config.yaml
d_model: 768
n_kv_head: 4
head_dim: 64
vocab_size: 11885
norm: "rmsnorm"
norm_place: "pre"
norm_eps: 1e-05
lr: 0.00194
beta1: 0.95
warmup_steps: 0
seq_len: 512
MLP neurons of a small language model. Each row is named by its layer, matrix (gate and up: input weights) and neuron, and shows model dimensions 272-367. Each number is 500 + 40 x the weight over its row's rms, rounded and kept within 0 to 999. Numbers have three digits each. A neuron's up and down rows have the sign that makes its largest values positive.
After each neuron's rows, "fires in" lists the words (lower case) most often at its 100 highest values on Wikipedia text that the model never trained on.

L7.gate881:491495482476472522463475471476529499502596508510481501534495523500493456477519486525407462495423508469546604538476514502480567533553499486485539500467517591509526522494505506448464482461441465496494454549519503493518435500431500508479515506452472574550495426494559487511507514522532568465
L7.up881:496493465488541507489483489490441546477472521456519515498537487511437490490505508477507502418440468442498529511547510550489439543471517570521543501538472499497527509413551554436445482551541418461534489545552462474512476519554539490460502525450514433489522492474533579484544494509480502491
fires in: "with", "for", "joined", "against"

L7.gate1717:432448551481497527561519510513533503468491444518493471469544519459468539561489504512504516455479503515561535489500554438493603535521531453434510521490544600495482506473495547458571498470495445548503451462499485520471520501552472522556521498451466522443552501501526516498555467511520417590
L7.up1717:514514537577475533475515510550481475461441489458529511431564518509462585457566505547505424466503442575540482474504452473528501476577460484489505419559513541494493459496523527470481444538498501573502455507479553516475437514515497483509431495470442455545495534536497481480478532557409508565
fires in: "in", "shocked", "able"

L6.gate1578:539426483543605479465466472536485480505500534496486530394479509539600522528520489501526552495538522493485510497453477523517475479515518546485508508551460526468542521497492509515482476463441483509531426555570556418551486429470532522503478463506517417477445455511549552552547465557444532551
L6.up1578:520523520432556512504509514504386519486554563513482536484531510533543534430499457555578526517454538563508459496480513472430532585479515461465530503494484471495552493429515517467483520493501493531485547540503440465491515492517483522484442476558427516561530467457479453502514428475515473546
fires in: "of", "from"

L6.gate2001:510458531560459454458560435473514527490464521497449484570542590457528476555507474567508492488543602470513492465462493514392478505581465443500522547521476479472481475544473536588613558519468561440467498540465558486436491519483554463472544549545425534492450499515497532475547445583477483517
L6.up2001:598490541496508451464475478513387465494470486498517570522532543470455504498587545450497535502493466533516533550476511549539470529571460515502525546527503451477510561437515547545520488513523499506502549566488505457490497467441524495486488542484498538529479546548550556465465476495449527497
fires in: "at", "did"

L6.gate1358:435478489475539451555494490513478471520443465503473529521524515539491513475428495434500450546555547530486499540489497479541508508554491516482524450489516501525497542525483471539539548534479481498487449555431516440567524453509560493562524544475548485504547510514556490495479432608434488504
L6.up1358:541509514507458541545478460444521481471572546493521455457496515545463592496493496484463498563527521443493494448441491552597447473540542534533492467500531447494494506505503439529466608473449505504502514515547497438524512491473479508539570441500497530469527511432445521504518471482533413477
fires in: "and", "they", "their", "is"

L7.gate1777:486543504467497573462514538526428510565552480525470570454462550477506573521519489419522533503543533498539560443412461483528528453460507459513465427475524489467438560438571487484569530532519487476505500505528430481555409442545488510512557516518545504513478453536447486484476573420507506533
L7.up1777:485546472444511546446490523514483462500462471491522449490491436524524494609513485515430462508476470523572488444444530487535450531479483461542452460504510503482460524453421481566539535566472510519538487549485525496480462409503444473472489432573426492588468428444414433516541474406514485454
fires in: "on", "or", "and"

L6.gate1438:414446487497433566516475537531474471573463439519498515563463524524477523592494526507503515519547485454496524506494485545503551535513540509462471523454535540527482495475471541469501572481494536446510448503442537527526423463502508541553503469543424508468541430458516561495467518505461518580
L6.up1438:609482486586512443524545423522563471440586464489450518535463540502473494529545487505513551553517481527536452497521507508544544511518371533525560493535520494475585434556476484563540494518523530469456470571481532508473483545471478507587486492477498497486535517474499464452458518515492455513
fires in: "at", "university", "for"

L6.gate247:458555465454492436541539513475439418509471501471519526458520574476461573489470436435442459521511544500459467536503552508556474504578614463518528470487507505510550494517487478497367547526526497563471488542479507479576463491530488413525499499499566593492556446468479464499478499514584553493
L6.up247:504527476498529515514489533464455524444517504517522535529509525491434492514380445478415484452489482525486497539471566528535506539539518579505479451534509486535497507512495488589457504501468524505531529489475447527555463527514397524530479488524471484519569489506441489526531586530525426550
fires in: "and"

L6.gate1144:562578476495553406458537505402506486532463552506557495577539508481481506468543480481463493539465551510416458463520519426553556447527497499545465487535530486526504452512499514510514540435474522469516515498526467554497494540520571555478484464452541498456514464523542457505563486443518496480
L6.up1144:537524423556465485547504538487449436527549420475559476499572509471408495519522528521494443555461588412532481506492508505480480504524568512463515549485529561500544542491489481570504478486488486449431554423530523424509466515448524492477473476505534523499531535513517520467528570495549509443
fires in: "s", "her", "does", "did", "do", "made"

L6.gate785:520514482471493575536459512494554527435566441536468453496471537478532531413522531463515506540464525423486468492482459460451533508525521560526516484512458490493469512503549460504503519575479463427534456497495455505597478504488458455503584502543463463490489512471534489423487444403533510559
L6.up785:488525477498534490487525494496483484459503478527490515542443442498524551539525506425521458511491444439579517489538548487461358489535540520458496453506433449459558442469439510485505556490506540495518495500467506477514412497534532492403521522462532492518477533499512493450516526504543491488
fires in: "it", "school", "track", "also", "canyon"

L7.gate1086:463536475446513539472550459522500522479552487476531500502485456462503540506538422484489503504488442565506516505502466519506597502557529581452602554571586535467514459450528438508504503519456508533435519471463550484499494532507501474531592505485481458490514493565511475497479532493498522486
L7.up1086:504546507459480487487494541507522525439467427480512488479475437501470540562434519410528453505468512519496470532543538529514521508483474478439500510509546514509498490524499531551464537501607474506491500534543515480460551457576496515496560541387517492501552528498462472543457534482478557486
fires in: "to", "in", "for"

L6.gate1124:486480497529430502457472536447514537471421504521539463487496518504494540538518533499463484529509548477552494474480418578425476454587523450546520449510537499524464545563535517475474469507477502521501489488502526431509523504476456435501461512458550470487449518490484531583510517587465472521
L6.up1124:504543484494476491515541520566601537485521534496428559558519476465422462536555545508513556547502474453442466590444527566531517520481520485413496510454497502502458477500530457596487464513540524479468479453509466446500524574560496520547462546442496524455539539533500531494492513508556614503
fires in: "was", "been", "were", "at", "said"

L6.gate261:476457477498522523494501475547511491588516464497520515507513452493562520411558528497499517565447545469530514533520460444481547488593516547478536444480500499474543495470531420497452543506399520480597472583555454486490570486446503511484531555440426468479554519526623517561471507488487558487
L6.up261:527513488432537474496529513532548497404483546457518514519527508466458542481542475549500468450392459468496500447457509426464505506504482526512504513499512477488501470514455488477507540523530555461451499490457556437525474503496464498429447533465541458439501475468486459488502483463620458538
fires in: "to", "by", "from"

L7.gate871:530537512542487500563470492532490500528505483519469451495497439560477587483497409533477545603554506466439557476525535495443471443478561532506544610451501440482584544446533487506490498458566487487423551476441486494519600614454521546548429493505484460462499577474404521508478472509510541434
L7.up871:498519468527517494453521529484548451530486485525558511516550553549479492553589474476569510575434501483527520493473506470539497493489530496516492505479573501517503506588510481540544525513506499502464470558491498483528575431492474463527488447516524502485564496567489539513492573571475584418
fires in: "to", "for", "should", "would"

L6.gate922:477446539524522450514506494493565489537544440565450553589489564541536424495492494453502495430506470434447520580487543504523536457523486552537435503477553469516427475454548475476504487521436472520479451520541481546447476499497446531448469522470545550526535439543497496591525402457554537537
L6.up922:499471518499510502500539518471482557482564549396503488527524536425496467503550460515435519520501481454425514586520517436507480457529425533521437475538507515522509464461519544435538515488497506454495538526515497549474498462531518448469442554571487525540469500488442423486452450476483505513
fires in: "by", "is", "of", "a", "from", "through"

L7.gate315:489489500469454516437486500522479500531410511505398541640512508523450589465507553530445466473465505407477482536500472615496484466476509516491522508593553498513502533518551477454490393555501551490557522488447457514473513539503495504493519540441506410487537506545568460498454505535482445457
L7.up315:499527465500615482500490495505514524506530491472451482449527503549511487468480484461579494513527446495495476579524434498559510517531457503534487510520490373498525505502447540436498455505477540531473546526494487566501549492492529470496451468462532534517562524488516436476513551523540510428
fires in: "as", "to"

L7.gate1519:480524515472539574421548491501444524503514460539507597538483490427468515446569517537418541546465513448549464516513498480506547479460476481482499513504466506542517458483445489489530446467515488517509430549603541433533523528461440507546506498512486561466538430538521525527498546435524475552
L7.up1519:509484511477556513504489550488455516518486464431565481457477456528505507491517487486482459491497581534533530468492484567474478451489443519530522524587457515457547541492424469474518513497500462531507435489510511494526524499503491483502491474549482456486514477486450407428409542523463498521
fires in: "to", "inchi", "on"

L7.gate1197:487542515499472517553514489546515554480545489504516517513552502549543481572534496505526490508525476409449476483475474518493523529465492471478517531573507506483519515511516566550464504427589525509551484491508494516519463521524453487500554459513452525481514556457427559463444520457425481518
L7.up1197:543543462511458482543518561570571480531486498489538514479552477514465412487487456399507497437431497507441497491440473557539404559472508507466426469515432446535584519549502437592513449444553474554444479525524444483479485507505534424465482440455495440530515559384485465518415473584530529530
fires in: "not", "to", "never", "t", "moderately"

L7.gate640:526484534454561499477426454514569524512418528490496415520484604466491562492511491527531485557477496470573500515417506458525516488451414534466514506535451493541470512513475412499481427538468479558492481482573427524491451542461557506537550494573448433504562450467600510544514518499444471497
L7.up640:446493444436538443523427548514481454514461497493503465490521501479546499475445551472484512536422540407528472513533458512443509555522482560485532500492450543477532530538493525545501454477535454506541511532435515459513538475539502546584494507466484504470451526490556470536423443556451498435
fires in: "to", "first", "on", "in", "last"

L7.gate1154:492414521534507486497480483529542500507549452546466551501504459488548432503538479490473459412513531507457483590436487534448508458498563519443467468534450483508547475568487469482478489539547593520494497411482533496442502498564509478502518552491516516450489548493532511454446454501440524476
L7.up1154:493477414542586575530451507529504494436445469494490544432489536495539457498503527474491470458527444529510466571465433473477468492511454492532419498532502458512535409558514438517427512516491501541501482487532491530486542488498519465546496454498520553449498620527473529474544480427539492408
fires in: "as", "if", "where"

L6.gate2026:518514518525574495505525540488522535617514548496611530508495494493444475488556535456462557479565538546524529498548422479480478575484473501580527485542502509534537467515511482464536544514532496565623441545523540437534458462487539463473508550526594409507526397522579462515456476524528455514
L6.up2026:561486522512513448450472495530587481462570507499517466512512480485616440546493516489444590508501461466555468471531447510538483630480511514441562565450500514479524462529531488538496575473565518482552497556463507465514506538435467463471459473542506478493535520487548459464475445507498525539
fires in: "of", "following", "about", "described", "called"

L6.gate1071:494504538416570473505452509516562483448509489497533549520529429487510501496480517508552581505517508396482453549422490478492521491512512533506486464525539474516527533456473438533473465535485531472550501531507541574403439479538504532437504510505525485548512521543521386488486527493545528516
L6.up1071:489484487494439501519573522538484505499510555490584529439516535499506421405530427535432491481466480407514509497543461599504452498537465542504449538462444386523544526534503518453486404517509550546541550493516454497525524472501534527509470541490509469496442461487440483520494505443479450451
fires in: "of", "with", "and", "by", "against", "to"

L7.gate1442:587443525494540570540464515541395481488583465437486375519501537514383489531504508546459407411569554594508459421512498525533534536466495510508498518515513554538435502454401497473482503488479466468395575468493539518495515524472606567597493520533452476532564530461516506446378466511487488532
L7.up1442:450500615419505507437497499480490444488471510468444526592514541470524482440487525431439440488546498527487498483442487534462504556518503506480530519447515477539490521542464516465500469478467465508499545421520583432559470554495495448443469522410551525509487508469464464517522514528502527486
fires in: "was", "out", "found", "in", "made"

L6.gate215:566494457501493441551469502496501439493492500509543446568551526486507465568466510509433536495402474493536479526513563455499500504560477480568583498460479541492503508433474453468501504501509485512540419448468475572484533528428485414541517461523419428537565486481527506495461520492492439482
L6.up215:539476496513485492513506568487538453448516477500520447540445450467519506628551460472446507526465490428493483406545483519465541470452499400487574464544536512481486589493411492499495493519540528494507408522478459500476465505481496467493574522507459549569590543435516497567513474521572459496
fires in: "to", "did", "does", "do", "received"

L7.gate1688:480485539491600445522541537560458465460459506503507508475516462557565493405513478536475404504503496529511521488589554471458479503530425507533508528474480527507436558508424499548494511471507471481530557419409558495601483470481452458567467546406518494469401502517435530390553482516452456525
L7.up1688:380538463505536560488431510501550464484433472481442505509498544528457556539526509499564470536473453538512463551550528517479496510556523488482554561497482530512490543500454465552584549440520466424445524544511535505507433492499524462453497464453489447472475539439458472458397487583468557497
fires in: "in", "of", "to", "at"

L6.gate1752:462502580481462488581464533532491473577482414494565484505469525503543501446480467543487520421535509479490563506493507499536525523537492499479470464602485567513546406469569468492436555546507488444459472503559507528556475501460567436505517461484566496508499532477465601482409487528514562582
L6.up1752:435487490464449490533542518425567507516468479524493483455501541512528474526505433481506603562496570451516531511473524521551466614464500506453523498547494476474515501484410517477477542455552621508483506533535495517457531498526477514456490513518517464498496537477523536498455525451534561551
fires in: "was", "is", "it", "as", "be", "also"

L6.gate626:505456429554499500504453487489484469622564453527513493496494471538521478424560482514523464604490456516504428441498553549539512543520543514484544559475505493491563523421441445568462490525458476512449594418460535480525480532515484486505472532509592472499529519492475491551448527489406462470
L6.up626:521519517529481542501475490525533498432472436511466501470511541460515495477512480476537547589515512489505547513496546537456528518436490450493510430564598489470443475490499498462487528508535461476451498495554486483529502514501507499469548461515480504510574515431502479572535516458499567550
fires in: "for", "as", "doing", "in"